Weights of a small GPT-style language model, trained from scratch on English Wikipedia.
Size: 18 layers, width 448, MLP 1792 SiLU, vocabulary 2048, 38.1M parameters.
Architecture: LayerNorm before each block, no biases in attention or MLP, tied embeddings, attention and MLP in parallel.
Training: a variant of Adam for these matrices, 15119 steps.
MLP neurons of a small language model. Each row is named by its layer, matrix (down: output weights) and neuron, and shows model dimensions 298-447. Each number is 128 + 24 x the weight over its row's rms, rounded and kept within 0 to 255. Numbers have three digits each.
After each neuron's rows is what it responds to, as a language model described it from the Wikipedia text at the highest values.

L12.down1445:153086130117092108083179146132153138179166155118089113112112128138143107123082146115135154136122115150122107102127114118122125135142128139149100121129130134088128102148123177091130113123120086112151115148106173103173128113134143129113105131192109155112131139178125148082145086114082109138129133097120132129126104118119130141141120120140089115112127127138124100171121127097106154150102106078152119122148178120102131101138128112151164101111159146176159
Responds to: Verb-object and mid-word pieces. Object pronouns or names after verbs like tells and asked (tells him, asked him), and mid-word pieces before a suffix (reli-ef, de-fin-ition).

L10.down526:165130159125095117111132125147116156102142110134131143144111066107147102103143111135135154117162151192120140092163121117130117105140076138139122152093135145119164135122137128091111131138147155109140093131127114097115148130134108192152093121101112157132116141143170111114126093094180138144094106113133077103104138144142128153122131109163156121116147152135134135106115139090123096109137103133184073142137095162117156133152148182154119165142118127107168
Responds to: Mid-word syllable fragments. Short vowel-consonant pieces inside words broken into several tokens, mostly names and place names, e.g. Lev(ittown), Call(ow)ay, Copenhag(en), Ang(el)es.

L12.down883:143135139117113140139141117106108124155101139096157107131102092159076128089148099156155120106157124107109094088128129161118130116116159071160120151160193125122161125166164120126133143077167147129153151087154121119149140161094153126122144106131148111114154147080064067079117085151135116145185112108122142144118143097174129167105084105146110117138165132159147104134118160111128114120086149121126177112171117129117133126132136155118104111078163123127087
Responds to: Mid-word continuations, technical prose. Word pieces that complete or extend a word begun by the previous token, mostly in scientific text, e.g. c-y-cle, metabol-ism, dendri-tic; sometimes the function word after it, such as in or by.

L10.down556:200076132119132137152132110172112154150106126130113110114142109149100115162138116130170151132101187137093080142110185125112102148155100138130140124129098092165156126172136150119134118157190124093155131117179131117117101120107136116155127119136100075089069145124099121100147101136106149128132130144143137134134131161101131124136149127093159121120111127114131190149152124108116155142125150177123114109108129100093132116121143100109120136123115124109097
Responds to: Mid-word fragments, directions. Word-internal subword pieces that complete a common word, especially compass terms such as nor-th, w-est-ern, West Ham, plus hy-per and fi-er-ce.

L9.down1646:159123106078121136127116081108138164156133076094123105172152149124146160145124152109136129132169090150151091145135102164108120127184168090150110120140136123166157137130109130132145143149167166146121161112114121108146114118142133104100113087132168160162130151108108106116089158115131124179115147127108173092138116142162109150128124157176126151129139096095126124091097091118138170111143151126181119087119087119102134128110134112120135140126140096167170
Responds to: Heading closers and mid-word pieces. Closing === or == markers ending Wikipedia section headings, such as ===Havana===, plus mid-word fragments of names and words, such as Di(Vincenzo), Sy(stems), con(di)tioning.

L12.down761:152093125170093114151111123126091135106131129152137088129128133124102153165133100131148125139086162149112085112132117115118124141149128157143116117183108128117143107163134090118145132143125108104099183090134172116158121083122137100179129110106108126158089151113116162160145130155104143147127108159100152131162157069135161151138187135154099127116133119133170124103159144144177153109104108124105170116159088092109134143145130100131126109128114085153154
Responds to: Word-completing subword pieces. Final or inner subword pieces that complete a common word split into fragments, often just before punctuation, as in bl|ood, whor|l, C|ard|inals, b|ed|s.

L10.down1705:100075093129141136120137133154114126114100142132125140130078133112119118150123119157105088123113145136141143138052152096093128095092132124157141128123122133123135136139113133138098144120144153143158150155133129127142140120127155144114147119093150116046146138117153137162165134120122136105119157117125123116117115105158182150117140142137150125134092148089116114100155100159127145167100126146135158093189124167149103088099100105124121149115140132148112
Responds to: Mid-word name fragments. Word-piece tokens inside a word already begun, mostly in proper names, acronyms and table entries, such as Sor-ap-ong, Bal-d-win, CS-F-2RB.

L10.down1172:188112094101115105134095123139141144093149069104124106114143097161169148103120114168186140132139138159092122133127121149120107109119139176138121142157139143155129101107112145112129137147146113129059138146151154088149154101092116126149133093127144152103099138123133096131131150137110169165117171153158104128117134124139147122131124121166123172112143177169129126155126128088156166128120178135158130139143119133152114167085139145112121135105136113129135
Responds to: Incomplete-phrase continuation points. Tokens that leave a phrase or word unfinished: prepositions before a noun (consumption of, used as, occurs with), opening brackets, mid-word pieces (oxi-di-zed, inc-id-ents).

L12.down536:118099114116138143080117116140114105138113141102160120105102099143132126117082096095137139111140139126094130139133118095150112129104150156157113139135118136118151103150171130097116100105125152106108160084171113123137125138156129165130142110161160173141144150093116188120117085123094117138110148136167117163113115150112113163101166125140115133130130128077121155131114165147102119111144206125112123121109162166098112124122085146121147127139132140130127
Responds to: Digits in table numbers. Single digits inside numbers, mostly table cells after a pipe (attendance, records, times, 5,000, 41–37); also word endings like removed, eliminated, steps before to/of/from.

L10.down889:079130107111092103162094130132123141127099123137144105097127141124097128148144136119105127141158102121106136104118115141084099141142111178135077101102151142107189131113131107120134115165157162113135129129141194092136133121153098174151120128131100158117117165129108096129148073185150122161143123114133139180158108098145151156146143138114124159118113151110148121078140145117128095143078138163136158117129127119141141071116125131178171129137180121147091
Responds to: Verb-ending completions. Final pieces that complete a split verb, often a past participle before a preposition, such as dissol-ved, clos-ed, produc-ed, provid-e, or an object pronoun like him or them.

L9.down1049:136067155143112148120139141101135107134115105081093177102124159089157108098108130120147118164118148105114161159151125118152150140129160079164150129137120119099078090116131144181116144131099111105110087126107093097164117121131159144097130163151147182145142121186142101120137093105118098126127129157115109078116126097143151158111116131169095152152108140089151144125129113112131124122149102144125097146143104163082104121107118133157147145116149163120117
Responds to: Subject head before verb. Last token of a sentence subject, often plural or compound, just before its verb: wife (were), they (must), inhabitants (had); also word-piece fragments inside names like Al-Hilal, Cuenca.

L9.down1723:159107162119135116105132122169102135084111131142107105116127100069182092145108136143129152155140049124154120112114140109094135144163095115151173146144107151111123144123116158121118125128167116154119095108122113135143118153130123129147143162151133139125126119132144123094135115090112115114145095111096146090107099116148148146137134107117128139148119137156166071141115122156102154129128117147170130122075108127114154131136101106114141157133075086122132
Responds to: Early fragments of names. Word pieces at or near the start of multi-token proper nouns such as surnames, places and stadiums, e.g. Cr in Croft, Gl in Gladstone, Vill in Villalobos.

L10.down1239:130097149092179126114157156143151112118186134127091097104134164096135116117114177124105122123107157118120120102110144163146151091136134125130142136166144118140166093111137097120168087111127134109121112120127096111141134148169144130117112135077079197132149137173146128112130095116136123139135159139126145090118133102118132134168094153128136132116121156147181104126129138146106120131109126111122095112092137169140100117139123123130117146113058136158138
Responds to: Word starts and auxiliaries. The word-initial prefix con- (convince, concluded, converted), auxiliaries like has/had/began before a verb, and mid-word pieces of names in lists.

L10.down917:110110132152147139126109107133123128115127149089165119103139097125116127113143142083136150119100144140166100162094106101108060160160107130170123163113103098122135129132099147142138102092118140155106102115130119126152134104122148153117101144119133103105146092130106177135135098156097136141134124170099120096128175143148137130092209130158143073143086106120096148136160116085104117122141161169106152093126138165132118128142109139097095128147118132150103
Responds to: Digits in tables and statistics. Numeric digit tokens opening a number in tables, infoboxes and stat lists, often right after a cell bar, as in 2:39 or 3–1; it sometimes fires on word starts like k(illed).

L12.down499:131097145103155132154176120163167130112127070108144158186101172107138122163135134086154099143121129155112150123101149131077159097085089129124169086159136148125127093130109152122099168081136107146120126158121154163138133102093157086134166113125155116133133174097120147125111111122147143129091132114077146152134087138132143114132140153123087135129147126107126126112115135157112132149124106129083145130119141139151086153157113122137102111115119132113140
Responds to: Mid-word name fragments. Short word pieces inside a longer word, mostly foreign proper names split into several tokens, as in Nar-es-uan, Anton-op-oulos, P-ap-ua.

L12.down468:129110131085123124093131157139179120106155132140131100136118127102127117131145132152115105159134108120122143162184148140125158117151090153111153107128106071120114125143119083165113089150167119082138139156161080137123117121155152095153179112097136103110100144115110128119110168142154116138144105128106120172124170104132104160166098102146099094100123111125123129131104124124087114130133139162136158129105125122150128109117175144136137149148125156118117
Responds to: Empty table cells. Blank spaces between pipes in wiki tables such as election results or listings ("Informal votes | |"), plus scattered mid-word fragments like Se-at, Phanari-ot-es.

L12.down294:122098129089155135173123160150139124114142104101161135130101118172148105051120106128122128137148107135099126165103113143088121142138160164109181127132108145145128152124100143149095100093140100134145116138133151115103147101120105120123135111096093150110153150136127104101116132134132114144164111145073118077158139126109153140125168119130139132121185127118151174121150113112127104163131133159113125131116089146097186169111130150151121120118143145112136
Responds to: Line-end markup and word-pieces. Closing markup just before a line break, such as a table row's final | or a subheading's closing ===, and also mid-word pieces after a word's first piece, as in Le-yland, R-uffin, qu-ality.

L12.down586:130132168130129138123064125126102143117111115166137128130159129107112089101138151089097137113116162157130116098144117122162133105136095167154075138121134115142165116124109125133121164146095109122125115112114135088103156131149149104144171146108089132112087123123137125191157099119153129152141142116127096152120145149124127139137102121120107149156123148089138103133128077108104124111188088130126176153119164117147095152132126131154111131131103081126141
Responds to: Mid-word name fragments. Inner word-piece fragments of multi-token words, especially Slavic "-ov" in Russian names and places (Saratov, Ivanova), plus Austria, Florida, medieval.

L10.down1148:121061172098109110137156100162134127124131105145138138181134120147119106177126105103123112102128186117129137155133096127079137084082145128114080105174118064144156114136155144104134112148121131127131163121108121128116142143090154144130138146151157124140107136098161109167108121138132156106163150138085124139157111131144109173137144173124127110122132133126115175157097122110129108116138102109124106130126148131110130136138161104125117113124127097123101
Responds to: Mid-name continuation pieces. The second word piece of a proper name, most strongly the hyphen in Arabic al-/Al- names (Al-Hilal, Bab al-Hawa), also Babyl-on, B-ill-board, Balt-al-imore.

L10.down464:125149132077131118187097109166164132125113097124134142142162132158127132137162174144129156098100105140124143144118160131103132144137124169125112108169108067165136134106191100063141144132145126102095122149130111111090126150126127160114152152110179121146153129126138070146129146160127105115141113125123117126155110104137150130165091106086107139162136143092121165108117147122143143118085125091163061087102119119118123139150105114143096098148132102166154
Responds to: Descriptive links, name fragments. Function words and word endings in physical or architectural descriptions (surrounded by, features a, elevated), plus mid-name pieces like ab in Cabezas, Shabaab.

L12.down846:161178177100121134146085067087116140092129144123156100117137116142178135134097067111124195140106107092148142111176113105126111126155133123144131104082108111119108176102108154154159138157089172128109136141126173155157123090138136140091111139145115179109107110138131146135153117094134140135123128155113151133113138140144127107097180135148135150107119168119075131099098152111110144110125150113137137102147129093096190112146144157127128128135147106093159
Responds to: Mid-word continuation fragments. Word-internal pieces completing a predictable word, especially the hyphen after Al/al in Arabic names (Al-Merrikh), plus h, g, und (amphibian, suggested, pundit); also table digits.

L9.down430:138120130125128105153142144106141126107158132158125131144085131124147112154155103115130122145133073176153139112095151146124142116132143111125151108115080145134137118133112110108181115128113159123105142119153111140157114157105119141127146120113125131114084136142103130078144125144133171098098156112105070096129097083120104165129076127135120133104127145136140080166109122131158099161108139142105150118121150095145158104096129124190112140158113113123074
Responds to: Noun-ending word pieces. Final piece of a multi-token noun that closes a noun phrase before a preposition or conjunction, e.g. commun-ity, comp-ound, wom-en, shr-ub.